Part of a small language model's weights.
Training: a variant of Adam for these matrices, 555M tokens.
MLP neurons of a small language model. Each row is named by its layer, matrix (up: input weights; down: output weights) and neuron, and shows model dimensions 272-367. Each number is 500 + 40 x the weight over its row's rms, rounded and kept within 0 to 999. Numbers have three digits each.
After each neuron's rows, "fires in" lists the words (lower case) most often at its 100 highest values on Wikipedia text that the model never trained on.

L6.up283:532588492502522505520588535482518488465445582507473515470485501488484532496501529454469475433490567468523496511487498523582508468475468516476471432494446480552547500446395468511481521467483453447543428459507448484543489450518524571497443512522479468499463467500487505522563492487519478516
L6.down283:493559439466533428532459542510472469534567535446498469474504530468489424516566528501576544555544466533488466499542511438400496477505515417570432513556524484473503515493499540490549477496574556550543487488478465489465469429468471511520468499482512493511477597525418542518597540530385480495
fires in: "first", "round", "more", "5", "date"

L2.up694:449542481517481530608497515526523505483584492482488540531552545527549516431472522402538546556509476498510480537513500435491545502436472470461466547473499523472443509552543532421484440514530484467499517488515468479465468496546474462513530441540442540568508485503497500458581473528546592483
L2.down694:484544453526457473524541536509418479501573508529466514582475456524479427546508529551492497475522523483454524448517490465461504409546501472517506494382496579500576472476515506544480499476480526517420508551461517534569493506473572435539523483473474449470495461570412494502554500480503475537
fires in: "s", "was", "remained", "went", "himself"

L4.up418:510500453473453509486485483451430498487465521512504509489411513511508473446509496502504467470518490506526438456480539450438527512500417434436522527520577484574552439464516575573553560553527457520433565399459414508469512595476500538509498537475466526572463437572531427497529538495519518506
L4.down418:519503518502467514504520464486502516513488503511518524503536515519496496432401499467462520424556508619499553546462486495488493624464501459508476548495471488567520584480532546522402536533538375469533467516502510436499503465474497528513526466525432487522535499500491526458488519503404452547
fires in: "not", "his", "footballer"

L2.up1476:476458487485473545526488453518515439457503543462534471486465549481529524540499569434552596476535467502497512532467543529502520500491475551493496505559392513493448545510488505408464473529623481484465523532432532520431541478517536474559489467413438535484510522422432447495543463443458559496
L2.down1476:425445464473527493471464457575544488547465572523530507606493553504523497431420525538491522527463473409485470511482504464471535517503488462492528522508505488507495510483484444511476484448503528506405476509459508523572507554543517493484405436492454542464480506482486488511498495532523503515
fires in: "part", "since", "least", "fact", "example", "turn"

L2.up1030:488491456463479541541528479430484478485516522439530434493506592496507484460478554476512569540532412554539459568427515497510599506510544487515507470558514484480419488535453468442442497467567460495484501528467530431473529515483455432479577518419426600466476484500484482443528470489512501526
L2.down1030:472474514461488464531504534443547467494479553485490513613512504528558496465535493581476526509456436530531547438486557447410487514531448383578529506501474490511518536474501440515442486522491503507513471531562514408477487530575552490488433468485457535504499445458491513442481490483472502488
fires in: "part", "instead", "example", "so", "fact", "said"

L7.up1511:504548456503454536451456559511513548499505419526539504520495453511498527461487502466542495532501476460460541440499510483575533503494501532506541447491488470428522495440554463590415559475495476460474446509414490447472518442469552456597466433532515499482507533466474506531484496408495501481
L7.down1511:524526492507463481445514523512517546504516541431547480542511501487424459514537553524475523487455476557523504494548492433515523484490498546511513514445507551452461442501559492500556450526491524435493487532480509449471484433505498507518437496459466581513445438490509550503490557551520494501
fires in: "as", "president"

L2.up1118:538490577491471495475537513563480563494502443468562519524461545540534507549450510479462515517520434524489496509435534495528485520494513492587472497468494437540401499421460508504458577499489526536465552539501452368532541512504454556598500503431514448488516449485481522402529467507524532425
L2.down1118:533464534474482454527494487469482507517493487526499455524565530503547456459538478447516571518561562496526478468571515508487576526501530517489493530430528465526423434486554562462512495518537450515521474484550521561437565447576596602542410471524548529469448464531503461450540519554544502471
fires in: "york", "post", "point"

L2.up167:468513456458478485457444450550529455532494514521486379481472487499550496438477453554549502453470421544530508576436464482528498538497484525461598508561572517541510448567481517496460420529526460501569484495455472585463488500522491467503507444518477558470499444495558470465480486420430550471
L2.down167:505606487472498479519539498507457503451482512511578484514458470479478512576546523487455441525481492525533481475451479497491485517526436599531514413564537521552488472463478509499484492531475513445424437560574501474480434510453539499456554526492477529476569506486530549556473526452483477519
fires in: "by", "after", "under", "omega"

L2.up726:468541551493463518515471545505461454542508448504502479507519454506497488478604536507466637542522541473531428505488537505517497507450506484484535443514524466501484518475538485461467514530499508491534490485487492467510557497595417498495505563533464507488525506431523532444517460523540549452
L2.down726:511515494545500491461546479506475476511524499510527537553500475486517460476532429488500496498466494444512479472480500492468478504553537510518538510525523551582501579487510497471405478490540458512528473581435474512495553505469648570482449513438501448511561444527400507596505481501517461541
fires in: "have", "has", "find"

L4.up788:541534498524525516541466428473499468557384502497515483494514465488458520496464479582478480404473529533479479486504515510455465438543500522539515506500512481385450523462473445494481475509513537447568453482530515477456511552540533421454559512516454560506524524503521525504463478491477468554
L4.down788:543452518534519511509501554550479476480483497517461483503497515540413526511498508521535510509529477478504499536415438578503467607512465488533482503429396500504521577492553435492426524472478519552475532463453534505561541515497473505531477491525522469479533503544516435494519483465498491507
fires in: "he", "played", "are"

L2.up1116:542534508462580525476528453579518462486458459499432489481505462506525558503498564473546435502500507521516490586477499524523488477470481466578500552537413550423510529536515528504592454453479517422496437568505560561487555446480500484484452455572529500507427538470446465495497474561416527535
L2.down1116:528497440528504610571479554487480553454456553476476479559456457514495527500492530488507443506478537466506570484452444464523521521467498502458492532582441421506459409549509481448533524468469520536500523551500487541475453541396550532530432527528498508460472466469524493504505488481549453539
fires in: "men", "women", "children", "people"

L6.up832:507472557533489464520470471477523527439458486414462531507462490516462502525519503498513508435513491540513515564512481451483545490469513539379555599510487530514421549466462463524469435463548524497541537466435502480535487475505509471494481474518514540435501486533489446497440493562459485520
L6.down832:455439501559521540525525489458524473514458480495467429521615428445542556513432505443477500461490535542468567487423533575593534501437489525483527475498533499501490498521521542527471555501540512458473480519541454443586473561502535453450461494517510423529529573458392550516477488513431499545
fires in: "that", "as", "wiwczarek", "head"

L2.up651:517439541541516552502503531545531461483515435526477456515427475533549476563485568523525469448509553462470572537448454473550473616481495479523520466491468477551503489523401515488436521528562571538571483467491525493471489514510464427530527495505423450529488483478440463567530499424547487481
L2.down651:510461455558494573498453526522509482521475492454503565503467531468511469477503496451557536504544512435547490542467467546483472532526537515546424505457523510485447485554478516450468437493477483518527493450510519491462511534432470560488457537498486478567547573529473585415500493498581444466
fires in: "only", "have", "had", "least", "has"

L4.up732:506505460476373544441523502424477560470500521473563606529455482442540495568564539481443530485540525484504502488442522483594503515588589542507457525522525460512465502444527606507511495564581500469460530520490476493470497477560585439503522481452466488594523553533464460463469473492518516498
L4.down732:556525513551506487452470478465466493489442474508457497574442494499510470475475500460426479498438459571480464491408529512513535433509465557569479484407443518486471556505479572542449529539464540506531477395506497483431486550464606483482576517483542498444528491479478465523492467496526551458
fires in: "its", "his", "their", "her", "court"

L2.up1236:596548537528487492478520513571516528509491487425468543479513585524432501432512519432537437497545570560439499471478513522511480485489527524564508573499520546455502458469542519499484542510523512483453509588540504505532497517447423505437478448478557428486440541470519511540525554478498532534
L2.down1236:430401515440531455527558474490518573528508492555520495453566511444507548433514511432531507441440487567488495511537485479562450535503536511427540567533561503505473524484563487580524523471558518479475513552443544508469438490466521488456520438595468540439438460483554421487552526504571500513
fires in: "there", "men", "women", "together", "according", "key"

L2.up1258:534413426586551550501454478400514454491558511536466488499469472530507535521561529428462489505487543584521553575509485480539450435487504548453585491517561540453408491514494504550497481543438485505563496409450500487479493502568497427482475527507434512593498505494533506449464483490490485590
L2.down1258:478372496508457469555445492446444517533538448535466493411477483540532474507516529537450563483496511536461488565490523484526496501472511554475498478431524518395510570535469520528483538483468457544495489511482426509481529488521488494466587536536517500500444433531458422489462469445486552548
fires in: "one", "each", "chandrasonic", "university", "within"

L4.up1000:461476462445522515484579499486513500527470445529546605493488526505543524485471567495449383537501521487478409573513507519533505533537524566520479450485529432519495528507560430497487479528506434483490519485537465550485485441462592523480524513412504460482502541473517506480599475480497523451
L4.down1000:553559512498503554569519482549472527509486578545459472525480526545454496513487464453496504455517500500487511494457489483469448467440533490496542465461432504509462531544529545517538547451538518498498489518525488493431434513548441425497447479544531474485521483480516507497582524439546521431
fires in: "of", "this", "same", "second"

L2.up1149:476523485382495579497538530497532553532405520470515482494499486455474483457571511442423467485555489544592581542554478515540510518550529599507539484487523473520517476570486449500591499544493535507540539484486489491529553401509549471489483545521484577542532461459441477417429500509516474477
L2.down1149:459444576555490483445536538518527513503479469505507487472457493471484522509499409467428499480501504525543474439516492460494510495507490488496503545523458494478495589541548531527541414561522513452499478551507529497507528526521505496458527513496479508464515571527535520494525463503493508406
fires in: "public", "d", "play", "private", "such", "b"

L2.up1004:519469549553537522475499545492505461496555491524511514467457548521417490437516545578509488467510527535440467489430501414462514553446513515495632444469566468522449448562513566469498516478513506482577453499439447447525507451415505502502604514540482501503441541450472502530490484489527468514
L2.down1004:492489537530551513468497461517551458548513526434420501518494428587540459506488407520545492470488539443480567471452459582523526506536513551455542492446545461510527525548546504473457517477487452480507496433445484491522537431488493524519477540523503462560530433509513464534453539531528435535
fires in: "have", "has", "i", "ve", "had"

L2.up996:502463457474472541473497465516533469550464504536499460502519552461406559477460553440532491470492440510514421564519483507458429481529534480548548504540516494493474504437489546520573455531477513479609495437523507532486432469457477467495486440538485468510468539493471555460501471533506481491
L2.down996:477428452527454528498552472414440523524561507478539488487399422514488499482466484464519570534476477466513532473526503471491514436570457435480498496526565460542461503480445451481424485396431514455478515421503483562449500462526586510494596470509428499530492559532471564469446537475516468511
fires in: "from", "to", "by", "wasilewski"

L4.up1077:565503474564490602501459508553400503511487470477417413492480445456611581539592576430448432466507503488581487544464510534611535427467473471453475511535514485468514483479446591479457443469559508498471484500439506562517599471467555479498520546579473486513477459473468476453514499486463495551
L4.down1077:479547529538457494432414461483465481531503531457400451490458508523428453560495531454516502451386485569479407531483536509513521508482525587519456489497440551475533511478502525529408514518463536533499528549402493489488497477474459433540509488521525499502478494482475437517500434554463502504
fires in: "its", "s", "the", "their", "court", "is"

L2.up928:555501550475524483444479440496490438549442450490503479500525569455513560501504538476501516544541398540547488536457516481466483488420479530548550565562523436539513520485455468500531531595531490502533494468494404495515509503533497524449562510455494561507514546504510519569444429441476502426
L2.down928:500543504525480474557581468510443519518470555432557454480529440492490492456514413501523499555469536463542501514482498429469522509472496535528507516499504473487501437496487468499491522372525575536544444498511519512467470498502450558461504543444538471459544422441554526476478476511563414491
fires in: "from", "where", "board", "by", "show", "when"

L7.up1237:465613518458546485412484469534519564504507505511510546527498475522485488461600488505510546436491534400574550472494450519421511495410593512536514494537578472465499512559500521504519475488513535481529474439475493415450572502488517489530465445504506463495551503493492502508469504520568529533
L7.down1237:473586535475544478416522512486417570497544504417532500503472524483496450541463490412543418467443533475508518573485499424530463475517513493527474495520429513504505512479536536475561488511419532510502469510538513478529434467487462562501405492515453556554501418464524513499491541480501458561
fires in: "as", "been", "and", "part", "used", "release"

L6.up416:540479418512498523456503490511559505466477553445525478519451482477511460455510508489529516515486539564559452467533459508486549488543484514491488584497541584451508489471511458515478437502523458447556510499447600539512555494500474517431558496577561588426461483536492467499484527544581447527
L6.down416:445486507497506532499447515512551444544448532472545470478503486482469492503410491549530460456462551487538443511495474521526474531497493531463482540476410496493554458542546456516519528552490506485498451484489547509577434542535430495553551507568487499445439530504493551516448483508466518487
fires in: "that", "each", "years"

L2.up1288:524557463568530499542521530433535530466485479485476467441429457460601477479562517534448486511496542615521464526501501486513460423555432527459499510524477403500496516500494519564483475475485487459476437524476465527498473495564578417508505468569494514526463540491446601408512507475461468518
L2.down1288:429542501487496466492504516455496479539500416537466542425503492518474473524526485476525472484551474507499516447490578509463540497559526538548521508490470466471544553499389493553496534513508474494487516499544504561440494524507548561470519474457475525502418471509510486486473493536561471502
fires in: "she", "he", "it", "by", "which"

L6.up716:452502501515552503506596542464452475439507533465449503513439492540511546458489552484474471510457541484521400451515558531594483482505514508498485481493474427542547488536555563564488514516433612559552472503479490511500467530502515537455466514498483521535529511468505495504491463459562516512
L6.down716:455564453531490529537500462524485480514512561582549425509494520470540509517527549523491499557515518466403489474473501583524523482495439507434451485536557481441482620475464497535432480495526493517533507528491483515548452547548505489485497530546436515469453532554564458508511495534513491486
fires in: "first", "round", "january", "ward"

L4.up554:525431471524472495451440442508525463542485504539434522569479441523501508492494531568506529543498463530492510404550478505404503465492509507556572495534542461452477569495551451470517418550465457487467498574481550515491445561531505479496548548535465488494501493482544527543524516517494576527
L4.down554:556480501521509531525551527555527524487517492509535538501453484475477503449501458503487491528572475484453536548448468450494488542525461423510469564468466500496445591457561515500503584459494510531496527465477476481458491545515448509536437441515524426538516448475406517474471518498563513471
fires in: "not", "he", "as", "i", "we"